Weights of a small GPT-style language model, trained from scratch on English Wikipedia: LayerNorm before each block.
MLP neurons of a small language model. Each row is named by its layer, matrix (up: input weights; down: output weights) and neuron, and shows model dimensions 144-239. Each number is 128 + 32 x the weight over its row's rms, rounded and kept within 0 to 255. Numbers have three digits each.
After each neuron's rows, "fires after" lists the tokens most often just before its 100 highest values on Wikipedia text that the model never trained on.

L5.up194:149159128091113141084087199110174109124150109140130157145118134119167150146119128127126100126146179095186157116100153149121129141094075105143143104044146160138121203146107158169181083109090108103140125139118117130108175104143142146127120058141154155161105157131150118177094130131154170126
L5.down194:073120141100102100157217151040072117089150149089113150117126116129138126090066120122131063172109106044056164167112131138069107102130051181177096109156098114086094159085138108151082140152110080112145077120140099155121117144149146185179095142114122138147093067143159174125137148088087102165
fires after: " ", "s", "-", " Di"

L5.up291:174186137158126113097076151101064081153074086152124172125123140123143105142153105162134098084199068121160091167106211083157201129106145058142093073116143137174101124092129142163057179093114106132142124104137182152156112097078078204039139110149137171121108133074072169136106148129155138132
L5.down291:142083109150149099097155076139131100142080141120124068100162127139085098140109133149165167057134185126143080137155129171095107071139093136125162154111120113087130178111111160132197120113118160150119157087158151139067126121192114160149106137119125107165133174180126140098162159117193097055
fires after: " f", " F", "f", "u", "B"

L4.up680:136096100113096100175158130104079132161131119101077078064145141073191159095131149084124191103110117121130144156131158133139094096160140091152195116127093114120126154134134123134228146168141134111053178139087073087103170144131075097165227078140162127131132100114129145115136158117086100140
L4.down680:114151123142101102108133142129166134175157060095123074111158117140131080058138039181121126057142155138138114059141113160082129141163108151150089171115141105179121065060155141155089083158119131162214135132138138137151116158101128125143124114119133098121139114118138150135180219168151205099
fires after: "c", " in", "n", " Al", " Ni", " For"

L4.up127:108110116076115152073112148132056114133181165115136076185171129098110135062147084118178146109145149114154134128104137139077115142098143123136174133120117160082100155114035169190178128161149039157155140133088101130164180157140106098149141136149151134081058112149134050157133104124196168103
L4.down127:093078104141122064131154102133151180109120156154125079094100093141088080114082104144116096110077110161130096167090102159080069081144102182126133108124169168147182142123142137127140098132139138158212098140123068091118133172136189098150104115129126058120100126134223091088134095172148131178
fires after: " ", "-", " under", "/", ":", "==="

L4.up571:132157050069153059119173188117157172155181118090088143111118152081124163128116115107121091162125135145192074104135091154158130142115081095147188124144126123117129149138186117099121140064060134124143152139146126128176189187120164097106142130121127135103092091165133107086125158107097165130
L4.down571:109137111129145120137160137084131169160189188089134154169133082136120146081086095076151078171182104126074085109134111141203088144119125066175153137131122177075183132145171137131135159162125118103115194105124107105081159110054080161180166162176185150127125199114171168133136154134126153133
fires after: " ", "y", " M", "c", " m"

L4.up658:082094164083146123097129117137096145142097161052116055097103158119108178170156088115137151089058141115134140085095131153147139120131137175172173132109093067151107166123146083129099105066060118106097121131080067091112117132102129105112081109179124148180148156073164122153138099186118167139
L4.down658:080107127133086126184150092104111149070115169164112101157132130137121092129086138150176138184134133109087047081178108096127086106125077102130077146135160124104153068083159122171101168106103097037108125145130130170117175116131162089113116127102102128127115066140088130111122107103123145120
fires after: "-", "h", "n", "e", "t", " st"

L5.up587:136178107094151138118148169110093168157088080130093143105116055059114135121160097133155055099195146162154133088123106176137134130102110099117134148119149060169155145160166104172082158100126079113134143160144122111163068144140119111116085063217087116137125106104132100133100180184132159130
L5.down587:105190140133090075111133138152131126085187105150182151134055092116170128110113116079150187131130158130175143163116117177155112077146144101155165119117071095108146125112097124115179120124161079072190084146184125128111136048093067156103116173148137118146128121170147117120106140132086159110
fires after: " ", "ad", " M", "un", "an"

L4.up768:143142144163157148127125124085091077106083140135108147110161104062135122140140150116131118112133144091120147116110086129184191098138160070133096140150178071163114172091164150179103101120146162127173126108133208074039124168134125107118065134171094141155126146127134094136089106122165178116
L4.down768:205083069140145150100120106172165110095168108127150154087096162108126182149140168177104083181164120191101104118128086175108151191122138109118101152129088152118119157086107119148105158082126115141146072118102076137156117157134149175042059082075146152118045144139105150165081171131133120094
fires after: "s", " con", "man", " pass", "n", " Man"

L4.up270:116129133096104144147166114072068114090171140035148047153131165100147142127127112139165209108139151185148051100134159128149169142145200109121153120119064134116140088081081113099141105120086176090141158138069143155115144116082133131183169053109102086117138145106062131129124207142151107071
L4.down270:126094195185112122133143103164182101085114151144125077120164115140156123135078133150119085164217103177139163150142150097127136175085157136104142127183096149161091131093100101142161180126096102124124084181147122139129113087161177138120101162177080174072111047158160154080140095104109157079
fires after: "c", "n", "e", "le", "ce"

L4.up51:121134139079146120135118173132109129172136118148119135089101160129117104123170148133105130134123097220193163107163160150133095122106135159128135123103107127142140194135144119123116132147099117141170137135149114132075125132085169102167107083157118112109174130130071104179153141123154097107
L4.down51:072154097123083141126096138156143161098126112082156131153099171115117086134094139170142149127160187145127128129164086151118098118165162088106093123117122130115171109079190147147074105145153148117118178187129175134123117140067145096125176120159056096192069128135134117104107152108120154130
fires after: " st", " w", " be", " b", "ist"

L4.up321:104087097097099144184109100120134144155157096094069183081110150143082087149150136114087104122206159094152130142117115131177125134144155098133141115148168128120119089114098143089110111121089105096156151115085095133149181154080064114171133121121111113127121157099143107098180166134147229122
L4.down321:114165080115119119118095054082097130093125133026125111102190122126170206152156168140126136068138106119135113096088106141102131132165173142157123172108148111140153155102179132125180136103110159174076162100091149151101091105084125090044151109116120125172124136178128168109223099144160128154
fires after: " O", " V", " Pa", " Al", " Ca", "P"

L2.up268:125156150148180098115120121179090106143124153137084144135104085080116122175129113110129116092165133176068131119153142081124175123104090119148147128149149092112152139120102138136161121107168152110151094160135157224162098148109150088186118095118142093075147125119153095099167122114166152145
L2.down268:059138087051140103188124120156157162085125176135144176108130111168186171140110172141114127122084141164192169121116122171107114154131109126122086168112139152123162155099160149135131183199164110140073069177147116109165183094064106151144124146165132139121122113161142073104125065149104095179
fires after: "s", " App", " comp", " ch", "rom", " |"

L5.up140:120100164106113144153153176142146127138101152159164130133101151111095117182130147094137110124121124103136090069103124099153225130102176149145138102113147153097115111075136147126174070123185156164132133107169080122170100054103153186143123093140128155084169154153190099125101162132088111125
L5.down140:189111149061176133172181192152150149139088053143091112098115128136120098039073120163094144096137139145109193152147136108152144143141117143140118049092103149148157112106175132133098195086131145112073132099142120140126171144204135060050120107129131165123141164096117149116109109149118163146
fires after: " Ro", " O", "-", " T", "st"

L5.up643:160093139123142177101051152100073074071234115145123142132110133166175158098098135120088136121106162173157138152079117145152170090065168172143122118091171148156103121117145113149201116111099115093133127125153145097118145137103076156128131152151146085078128092126093139072179146073155091130
L5.down643:128080065161181171119137117128069131126168091099131141181138114207129184101123125077110129136122124082137107105184190071117120086159121094100092135128107153123086214176112197150138128078098088106151107140073138127091077142061106125170162121200103112135133124144115122133085100095162126167
fires after: " Ca", " Pa", " pa", " an", " b"

L2.up726:144166106074132095128156115106150143120122086080122111136115141124195130112161119123120101145158064170093114142107101125184110114142113164132154151129090090112104096171109168142151049139148077134151150043088116153093174103123143079141165133159132214128145167139133121128093144142108137139
L2.down726:153107108057110191093135172108148156120056127150070154164092149197152114087137172169154112139130093120117055101097108137154119135105135083163115114121137138113163079147107115143146127126086126115139183062096149117147145132111075172110094178140152165087103111194130118126170073119042155101
fires after: " ", " |", " hold", "s"

L4.up764:138106126182089138145153101130085130113128093176146152078129108117154134129113136151106130082079115105153156112111190139122186136109090156102120125114180180155132118064190105107149140088076144112093175094116169123157129131115086134201113132187155171024162193127137131110101117139146190081
L4.down764:104083134153101155106071138070151143138121087128131059126073119169114173147128127076119091121187066145153159119072087108111183158110150154099122202104107120092145082098160166177111088172148105145135114119099176156113153088128107095115167139102156119149128131130107068176084098105114082116
fires after: " C", " b", " c", " Ca", " Ba"

L4.up848:186117108130108105188165149122091086123094120162130162118165094090109123079148113130109165180139146187148167175108186133135140202171138201102142110173111076157194160162130148100126075071136141100100134121152097098101099122124113103180098137169187140123140092118130107104147176098075162169
L4.down848:139164153152110155081102046100061156155115114113130132071146094132117136095162153141138133093109118107103156136096136158157117095109140149112105175208154120130144146165063171120155181153142068125161093144142091174123165151150172128084126169076111103130133112186164096135099173029136118095
fires after: "or", "ra", " An", " an", " Or"

L5.up639:130153162147130161153149170102151108163173087146151084150139145136097129123091181130151099139140136120119153159096193141110170200118126125132150105154211131102112151126201115155117092157121069108125127129145172141138206171167110079092076101130153096146104092115131035174180137178122105096
L5.down639:161112109091104111125134131102109114123100173119141184147156069130102099135080118120137116158103126140052127125184140153178175091116210084203129171112145132150161118180169104130115076114140148051140133135117155112113135137182160120190156098155159125104127161110110169116127129071150169112
fires after: " ", " co", " p", "-", " –", "M"

L4.up381:128145076160040109137097131152110136115160170106106149123119093064134121119191135126150150136129065135161143149142188079111138118115110153163078148080052155131122118135151072042063156120134119106136105125113127182115140103123114082156113093137178125150069112102105157080070164140075155144
L4.down381:149123060094120127104125169106144077152120081114096133131092162145103096098123156104087111155094094148103078084154066146148149123133138159119147091102133121160161159075139159145147163141165145134124143112204211138131086127088068084156122098166097185109124144107156185142150173180120076059
fires after: " ", "mark", "ad", "al", " be"

L5.up293:137148089105113144149170132162118092156147099155119055138176125137120110170106152109151099118166089105137137101119156116133154167110116117136132122080169134105095151069084130117120112094101157140108149130206132152104153098135090115099118126137117131093165108120145121175165112160110182155
L5.down293:110163142058144153153191130113156060102065112087130160077165136137129183099115132201091161170105084137172079138120112130120180129165182177187130122129121118155154118130116147152203112113091129140126120149066148066165135184099144103118066106123128130163143167128161151190196083106117119071
fires after: " ", "-", " un", "—", " in", " p"

L4.up791:093122074050085136130100142126160079143086065165105155088135107098145117124149141112186138154087125095088143170121140106139152106123164108140077130121172126107108123141157123110113081065176119142135110148138118159127185089069087112144099114123168166142132142189115122118119188157124068161
L4.down791:132177112143094117069123174177130053171095174157177179112092076115113118127060136110154114127147100129095154118181112074085138130153126127133083123117138173134131125079119150137094132133112127130118191070145106108136103118155097120192150172140141124146149119085141172128116078120133079199
fires after: " ", " po", " a", " be", " pro"

L5.up1000:191150134130192105110108074162088145073127155167132120173144141141164109122107107108126132079097108127084049060105128072126103142124138132175122079172130148096123153159108143187177128162148128160124123195166141118126025107137099098107141141116173093090101128115120077175107134125135158068
L5.down1000:078108121156099164101151146100137137174142086091163059135068155113105146118181165207108105071126113136102086095100132136121184073137145149126161094117101133149069146100168149151089150129125194130152076120115101173201185129124097098123130161144098074111131150114044157153166151078095090094
fires after: " in", " of", " In", " over", " for"

L4.up196:162162118110139126172118177151131084155076085146134172133166177113090123142175110119111100106123117110161171104164133100153133094073172122107131077133132135097145098152118117155193096106145066150041153129134173061093124120165114191105123093093136109117100175168197141174127156187163136185
L4.down196:178133114162158139119131117120130105130188114190143188113116152131141130101148157100180147154167139106165075061145131156114127119164134127163169114101091136098156160085153143122106128145081149089150116115139123123144161171169147158135078193091085133060090113190151191113141184113141071185
fires after: " F", " T", " P", " E", "u", " O"

L4.up779:117121094071167063124135114185123097178094146177170073077059176111155166167142152095100116129101067083142107149136106122151146149131114164147130112161109084123111168188129154126178125178172069157110153100168130207103124123082150107064150128105137099142104187123174122164141023137179184109
L4.down779:191103115103160085125127063101194158148102213121139136140120118103111101105130104158124105136145136200138090198132170085123138110148141116144180122105114136138114148149067065114109110121134148123190120143177139112127120142129171115143118123112143122121113145188077144134072139116061090142
fires after: " in", " on", " one", " In", "e", " of"

L5.up722:170084124118160161092110127068083110087086095146129139126124105148149163172118143117162101121111039169091148114147083142145172069114152150153175154103164083115071156069141147134136110202136108098173169128140114119138169100135104178118119116091083110132165145068122035193153137084134168095
L5.down722:117112045111125129142080186182133112134120137150167119196124116152171131100064105117137090115153126072142096188189150086106123198090142079190136146133119128161115151158160111136139116127115145191088108193134131091093150148150157097154193116118138096143133098191190155096089118117098019186
fires after: "s", "at", "im", "n"

L5.up798:132146129126131167115133142135103110141118147126139174125079091055112153102163119129143162206145142092155166147124167165100102140080132130118136169177148153185178146143134145095231142082112131109086146066132168085185146119103107092153150145097171127123062118105174022092103133070147128102
L5.down798:129152129123117110169141147106150083115141122116164099180103085115115075102109128122139091107176092091151105144136127129111138144189167136070167129147082102110095131168109111129099150086156092059129121152156159152097168108176157057125067095134143064111071155176089109143170122137110126139
fires after: " an", " An", " In", " in", " Nor"

L4.up1000:116161128076149138117150150089146171155113074125089083136141110139120150106100083098169090168172161125100130125135141123156123139081095163114133122059101105110128048179130145109120089133134128154163143129144215167126161115132117115134172112151123171125142128125161110091144138135108211104
L4.down1000:186094197119067081128092155139145160060144125151121106153127119188131137162111119165152121164143123138106121103087144127081150161176098088143132142193118091161153099127171142211091184169138141089158112161124166144142174050111096181152121098086092136154048139080110135184100139136066146126
fires after: " |", "%", "im", " M", " ", " S"